From a checkpoint of a small transformer trained on Wikipedia: MLP 640 SwiGLU, vocabulary 31282.
MLP neurons of a small language model. Each row is named by its layer, matrix (gate and up: input weights) and neuron, and shows model dimensions 48-239. Each number is 500 + 50 x the weight over its row's rms, rounded and kept within 0 to 999. Numbers have three digits each. A neuron's up and down rows have the sign that makes its largest values positive.
After each neuron's rows, "fires in" lists the words (lower case) most often at its 100 highest values on Wikipedia text that the model never trained on.

L2.gate587:533516511472518547563458447489380482558428423545557476526542480462496465422413460464513481549498611484540516484497518508386521522419485499469505536415414508516497488490446455357530468546401469491496534480454500497518488497482448499414513450433450469422584490586503495517458433497481550539486424461489489514555502481453501513540586507484412480515539537409584415466429515459480548598511393534562540545558488522498520411464425478503474513487418546583543476440502564448503488551512513517529532599617496524540488482481548502523459435479465549459571519499541431536513597610524500430
L2.up587:532417540483472509397473454460510520515506514523516458515528573490448482500502473448498465564478621507387441627435593546438513492427389472512480567413466500565484547562547496460504498441530399502529537509474547592411537531438469348516597508426611480529471443508506476572417545569518512464559498556561441548494617474436590488496543562562451550579464455517486551508532492492442533588572456514554437417507550504576542477522481527456404478535536489508490481448563475512507478492455524458566480516457453437531483472455477503530516551475520466420617483487582460483507529601448444496
fires in: "he", "she", "to", "it"

L2.gate329:470507532485492558476436452468478512503501462403520530442455492411506513567450524538459425539548514478582425533403511489515519499501536504546603456474534453486533533473548536459528441564481550503482583484478579481582407497448578435515448420525480483500405504463489644510516501561484533466512512498494526490521462425495499554545563561478554545563513513486524466521471466487527435593553468470526519456512530494541522432506528556407509490522538641481479567579427525540533488559432551492475463606399401495469573537474505451432484402476521555539492472602551510464541473529412439527
L2.up329:448538557370515417557539461481522571405427504507464465570486533520474563477451453496448502536481536447449437550424519522467457450442529449466457443438508620505510532447471425608481574493489594478463462458544484525498531474564508432493497465449533484575331550509544567547465547440556393552490471483510493551498486476483576483455498409469353439475510411536530482447510445481519587465546502605572578456445539575429555539530506545483555494410506471535509443465541443411461513454604503399598550512440443548520476460479484503523524511493532487495456451479516517441496468464508537525
fires in: "lomonosov", "while", "in", "any", "some", "lifr"

L2.gate377:400603551522593445566495600538520525554430443504469499469529521459596508536572521455557510514491444504408412526386446467497536593478470511530479541512418476493472525533606444515508481554492424423527535514446450396528546520490487610557512532539519477524538472511512528581516502509534576529429502487523610490632483478475495448555508516478427514466491574479490448537496422470473427525505401509447470469486569565490455408407392468483435595551488381530476500522549474415453589509435438404524534559522418562561475452436490504507545438370486404575595524541559458459423537434540433540
L2.up377:449540475448562485475563514509535481533476551528542528499571523256575485570544492465509518507521535506526517476456520488478488560512473449474481409538424436450444527540584504488467584488502530441436429538561449553478473462518522469520555552514555531589557591470386486519458575485493547527535564451569543515531393513460494564541639381462469558470451527455417417490451464575498470522444443600461512501527482536500485500462442493498474524445465398480474454443437514489473551534459470401482524546508478491516430449528450477488472499467632410629564464498498450494467487502476456509
fires in: "by", "which", "through", "after"

L2.gate84:409462457428448539583531442486518507522486465494584556525513529527482493484500536476592447536505450582444529452576501427485490430555530623453529526444477559537452568494586416516525494517492567517463523432479553485593501414494475537521503447506411465506547534431551540460526453507522594464495533557463528432539496441531389501470446498522446569524460459381477496487406458485506428447518600407484462550550491468452494463490426527495489470521425418514464488472531504597499498513466437505558477538507599459532550464561428572517492495455431527466428528543546448427519555499466569562
L2.up84:372482444462528550497449475465488492488556523525657563495507494517513472481476461509585426533570516510464537516478587387494544399515482525507577481474458484559544495485509432531378513487518580490438551500474543487632540473457518539539530446506450593502508525460532452528565447549549521448594571585514590428489530407567486545494503566445493419511540382427487529416426518534491468426540554378436477494490546560450511580477486504527424476502513452494463463576504543591462549530480499484510550405415477526531554474502488496446502507516488546489422505449434467390490511498481495507
fires in: "at", "to", "below", "above", "reaching", "around"

L2.gate547:465488462511417505477475500635387460518509561562465465499468454440489431479479528523515587411610524546422537382455524461430494448480514509494515473489473521504479427470533512523441484494579514473582535512496521544539439529492388476477591500507547530516392530604483542494506536450451462497491511527567491522507515491537524613550496464470535490548533529509465526494518569491438492474572563461405440552476467543552505570490520384499524412429553519523399450487433461460431474526516448520480533456494573525544577530618446409492485494494450536542450493522503562461519448607512505439
L2.up547:451574441546523612517513592475503464428475488530570533557486522389469523523602519499555473530483503505512523578413522515521492550528573528559515478414547506416487522502603503451502491503514541395518470487508477494556535571488478486521475479558439510469437462548446478488492482479425514495482454536401530576414515521489587526453486476622467500537416432542551483447478464546529487473545407447484524509450518571479532475544475498473483436486591582634505450453558477500468517499504561519486380520522561464527518466502519571480524464599540523440463532517482520460428490610479590389
fires in: "to", "them", "it"

L2.gate295:524546499570543552561475539552539437521497461544646551520513528515582483546432534477435477468542455604484556506538493453568491519521499525357482514527443477523557445455485470495510440517585443453465385432534464526482492557508483462543510446461428475600535521498557544526455499498548533515484526452465495519570441540373452513454410505471510530543541489452453538468465521447505539485601443444497548516391635459673476451460484553514559515481523604591437547465499455529475482528481515459480418517571475582458489504499462512484563497549404510506517563567572468463557544482547528536
L2.up295:522536540435459419492590495498491446488473546503476438571478485460492550558584436481544492498568509514460500409480522422491463524466512554462475496537487382568473428547546489554494541529412565458563431502549581471484481520542560534563460563494490525565579538489518536444525621530521484468466475566535432575460524424503524513414516486533495509484523522540392498472425459506554527454527520458451492511593522523509500522476435534519534395450546466476551501455448503535515604463500510442625448477426442554525470404565580410422449464555530480512570504501472561610453459526418495522
fires in: "south", "north", "back", "east", "west"

L2.gate363:607511516494478543501490511542439486530548524481516532511442419615524466576607524523507428456475549492488493539531418439495551474605545513502505470520377478469507504525520536526467607439495426554556544492558565507406471464427480514527525453562504496469548517505616535510479482582491513481512457399483463529609561519427503488502578588492460421468522522481485557444512486548519489477485512482415496443502547501404479530492577479516463487537385423550482496586619484550427423456537591453470506449506424527599471468598576468519484435537487402532482488558487447457548469539563532582
L2.up363:480469566548467441515584482548485434584515522446515566477439502556473494527553524501458426468479477510458563464508525514502444466548454508576516433420502394600534488415398463470479480455571445481471451471437504343431591482582510569513532488563458479393520527503453552497523544498466563505468449447579483541535473474423513448523410450459500492484543512466524454475550494562541489534524447575414623512438463579545408481500571419544564474547490545548441422604482478564484507501494563557493551420368435551514506490532586417491505490485453456517479469535535469485536464482516476578
fires in: "this", "it", "a", "there"

L2.gate302:608503503514575503570573453465547486484523512459567437502521482495498534526489531480508518489480555511456488548349489438580436608592593497546561534486483535524463494577439542480479490505516505421427541481487562479434541541425535529523493449584438446491508426506502520667466544549558495502519541568516460514507534447452480444525526445484531545460513538479507480438411501514462504575465509497621635398577458421503534476577460510482398488572563590483513586518614467480527452530584493514445498556485492476517423494497616501463439495657485546424480510573431440451465564450533482473
L2.up302:514523484518546523505520420449513494512489567532481544481571501431400500546547457493539485496588524544468422526479458381571556516543506534483646500468509602480491554567455533567432416483499439448396453524458479456484492413507476458498485452610477511512596553565510514560560507457517450475509532483540355508595462452498552514531521505529647597546441502502461495502522557549433533506542494491513588451476467577519516506547391557472518506562499546475482602563516527536523507534514505474569630553473441514355453539503460535517445520495460503510470525532471444453456602562470546497
fires in: "south", "early", "late", "lower", "later", "upper"

L2.gate509:517513550500471517535466444476473515565488522419446517537529526524479485491488495504498575476461548424491580543440553523466553494550427452462443498539470444530420500532432489478477463476475509618463488458506476525425508427521583425448548423407423435538514518433391457596427550503456520536576502498537532543517476405489474454526510562495507528497563551537521402508530494507475583547465517440523486479434478575427594522507447508497484562553395368456528542446503505526533473465454470547499466473537560351431462486465463476511461438455405546546494495479428443469479557506484469521
L2.up509:486475547451470436454448565524499501583494571473567423424492476473485481418457484543465569528497490461474451513455480468505510412469495510557484557518495499462488509472421510522467481596613391519497603504520613522499513543567494430466545450523553522551548453398463602447394484550403493534517462509526456540444531451501451530475480455484496421455491549539438449579508480410408500555505479354517521447482468489476522504550418500620373506553383441510441489360500417487515450571564475488469453519480453523629437557545458437520524504468522485606595449493554486488509448566537543496
fires in: "such", "have", "salamander"

L2.gate449:573476526508546548428472472564572558555547395549466491575531505588578525453530512556447551506440586469402512486579519473549514520448553554415515486500502446503409452566528509505567596484420410531596526519445584494439423448467499522548460490492538536410509628480510462446539577571451545444517493503516469521535540521468484518502513363502432436522484487506561488503595499464554464497570543487477492432524407549483457423537436560503398506453467493479426483562502516537501468506532522546481515425485444501540471495455480485510486497534528461522505458550478442459480516511424493531
L2.up449:504542519578613512446425523549474576588510459580457547415471448485533474391534464561509582505372584464506562505633556582587412617518503542503503533550532549480603489508488628569586526409451534494455467516422519484410537591544537550595484534424488557465454481520533472530521496556457445581559465426469497436599540488511466508476473420475494522499515419522504487465537423537479516379538589471512425469425472502428544526526463457472441496511437444467560516482450426483459465471483543576551527488473529489450537448459527521481459460492427528523452461486469503497606555557496463384
fires in: "there"

L2.gate473:485511494499559499590508506433534553508495387431534457535469552536468495521499516460484446505552478515516462510471424465630483578401541462502507582505558458493458465487553488473524509493496515543528596492478432462415583527447520463490579614432527500492498486526383519552471513474574440489510528488504456540376473423550525537516538537460574539587522473560466529558572479469492498498497502454384518510511553465392583478551562554517526505521544519559539495493565502451568441473570512537551505578544436512614463519466518534503511550482517587474472428535479384481542583530409479549
L2.up473:399533527532556407599541503479532515544467516531533476519455613469414496534438476520574530511443461520402478502399529517474455498424398529503379541508527464475485427477544478487396473514427555511553496553484515523424513516520446544532520434448458521497408540530506473670482516543492458485594536519495467403604511589506488580389491451471484549566480399451461497492526496526518546527487513503404544497514566550447554482439438552534468517565374571522565516566466452477467498460524514503547437573518537542556545455518565450355442448493513520445472450568437385561545483567487514518
fires in: "of", "well", "on"

L2.gate598:496444503432558474392547555402489427468416548472395617495468498551563496460549475514514589415524431571503573434541528460554535434458493482368525492514582562562512526453493465514422459479530583431586484468463477494457458437451531495519501460488496533596364526496468462543537610502481540565477511478533469551493502466549450587473409540445478474487595509439424522548481437544487491518577399495574520482533572500438461424557434488475611453423565516566501491568418483524496424461430430568515474474441574498438475500470550448497461523572517525547454515567569421502483576478461522542
L2.up598:392542387495586501489568454368436515501523561472505472493545406512443431489418597491492533442537526502509513501465515452485457497449515560435522509491517552602454549597413584454475488510568480555503494492475531518523440537497512517525436477496435560539600508369573447520504520506518591477505568564493386466385525445474474592433461499498516498486495522557510539453519474481495499503585521450536486496508460449398531463441474493450526478411522510501446490516510525487529505443585570463493419476519420496427542496418454602500421462561421527543449533391478337497440513559447487494
fires in: "of", "throughout", "during", "kickoff", "in", "spent"

L2.gate615:500543478488460494479468486413532510475539507536474496632517470404508473483449385508491553511510527446449422454511454502487481558521544535469568534487552512429412586606504535518529443451550539474596511487393509437610410489457540418466466547564495398441567581459540494510486662513539418412504499474456430556473477424530471515502495457507542541547480477436480502562542559596492515504484476430563462476497510560465608614503462494558459492452502481521517497455438485473579492469505577531615508482446496467435544451559507500519446569491506508579493535556609548511573562457613559532
L2.up615:434545490470502525542563440593512452477484557582469468455504540452609486400562517482532530488426583516487505584400481469534485419552425454547473538506466500481513500481600551539428564536478473507520466572444406495510451535393556494453479497497541491519483582565627547496484494498489575411510410444494398500519579554372570553440519455540478597466554497571527500487454515464361496516428480532519427541479479506477483401521497612508543483515557567605530504501517520448619541542567493478470496563529463518499431476571582512517514482473505420503485535544536535489454372455419386447
fires in: "south", "north", "west", "husband", "nws"

L2.gate446:521477482515521461465449500577512511499474497474490470490483455548527466521609494549482457560497550464475482299516506487509576502547472468570565527494553450533434529493525571406597468489528472557450476446444480481450447490573470517427463421525544482502526493442473512563513520555438530496497524570492423493566521520417540573462461502430399494554467529544551518555497549511539493453497497515564444550625513444444573436390468445612415502512585546473559376441522455590439543572516440517517508514497563557525433457445491491553585522483455442514536601554566543505498510650464451512
L2.up446:419514451384568514497481502470548482487552523543505452436426456569492481535508473493545484520447497596533519503441487386501421609489413537484524576494522476475521506499558472582524528613552440598409493543475539561469507519438516491511480430466516546414538510442513588580543426475562542504569456495496455601601512428487472463581524489504511395551452596579508461503570439528445521480568490502453555519492479492538502506469609437471458555593523517515533537552504515418520522502501541504515530485428454512468514491462495418498417473531512531515552475461399553414436458460521513557
fires in: "well", "have", "anoual", "long", "short"

L2.gate37:472472425570524475515436484581492412469510502478620534510456531524543457513554458493570494509499538536432485483609514520480503593537472393507502540546418494436490497491531482522620458547491573563598532524523486479401535484440417504541540507481490442511396541561463504499526505504543496522590451583524536537501557472494576450488481478513498533427525514545551540520583525458420551517508511599487565508633446469384553520487546520566580471463480480530449518482561457434381477554584528535434556493518491551492462442497492523506513453514488496541423444546484519491494516516520613510
L2.up37:444487548441507455438503555434472457361501418535499502448531595474434497489414499468540435496423544555474446486404451490599573614502493490436528422547474539488525450558506448509560508504545534510528558527527520423456502425559507477523517437491521469541474510528453434551554416464561545522509519545470551533447543503460556548453472464486467479611478519485507558508445504498492465530490516630483628486618471505472481492478541560565521541460442489538413496595510478514482467490448572410513520507481553514453443508523560507509451485518441583564429433574448451544507453476482603411
fires in: "on", "war", "charalampopoulos"

L2.gate600:480475540573496515541522548527541399425552531546463579404512514512526469510471527468470494485514524448489543519449376522459419454449434460432562525477518472488419492523517553447447496490482473507450503520556494491512439465459427463521536443547557559465461530502449620481547467466525475537487530565496467495532530461505499500485476470399461564516471516557567545521486495514519503448553510602524456516549613458519451489458465465399477537437559573535452580543446448471459478522533406509482454507510572417408451484477554547554510570533524472436449591485515494597476505422542549600
L2.up600:509501519502552481436452455475475468499495457448471474521515562451478470454500492503525587519497596459592511494376462521591440490489520511383418466385519558539418465597508491475515471487472534581536551487465571451437521543462445539514654535607619563496454416459520503457580553547513499517482516543533480482410529539599451518442486535503478526476546519431466568508503460521526456524454534506519485532585575493479422570514537570535515515548468517518543573533471434515532418505510545558481522555473503493376502607442428422475610512554595484519433463507551480578422596415515523495
fires in: "at", "born", "from", "appearances", "as", "in"

L2.gate431:494547578559474618539520515565498520517571449458578420470555499510515449392505522449520453483535486615595493539500515474554487446501495526392413450530492469428514395520458472571474543562504518504554530477489484499531558442502453428408512544504492570466512604482510589480510513520506513453533491521466505500474520458560523482431488489430448463477394519479569628525500468526478441470496481480447471559460526537595552516451574486508474461491452481574546479529515541471522453577528525536494428496447483597533506487496429470522473430573492536468512398473499408487514513502463590493
L2.up431:538431547531498599533550497520454451443464428535503576476494584517461433536531398489510400396528496481524584561523466510441568486511515513425483520512424480538475542593439501537485512518458580583438437489551485534488495437567491578594466415491472529599502458487483503568493530470468471572582549461511536513509495522561525537454575493479487509515437515552572540407436552460528530518548473525585501475546430498477426564554406555502543528483467513549546522514546506519478477508545497467531440508465466534540468533517515563509584525538537456451465484517522522619520510539445468543
fires in: "in", "from", "at", "a", "attended"

L2.gate596:458541513477557566446447601230552441441458455533520506497389503495440547465471566617533495488554492463403593489511534525462426531470433420463433583511480356534496578538505478455471512524559609576469548479549578515508493539490453535563478594464464547536474487362519471508429506490400550455592554431448509459518531534503530476581464529455489489503600532505488465487471522407448498509479461436501489509480452520493557513551577508428501467511537483460579551565428495468431472465530493454532484485533484530558433510593560421525521563516479547495434466451561477518589477459605484426
L2.up596:528465464548522433523373579451490483449354505448449497487490574478483455485401566455506527457397444492495543549467551510534437504527482445526487504457567575493510445539456475528425486473501543527507509410474466530568483526546430472428495470514546524374486484546552494449476462428468467379456395464374503471601512494527551477566488542608527497432491500495547472440470537465400494463421445422467479455510525569514513529484545570428539490432529466424521389462529562567512523555423503494458473441515504514518434463460503555520541533480375552406481558506467441510515498449507505629
fires in: "such", "role", "interested", "https", "matheos"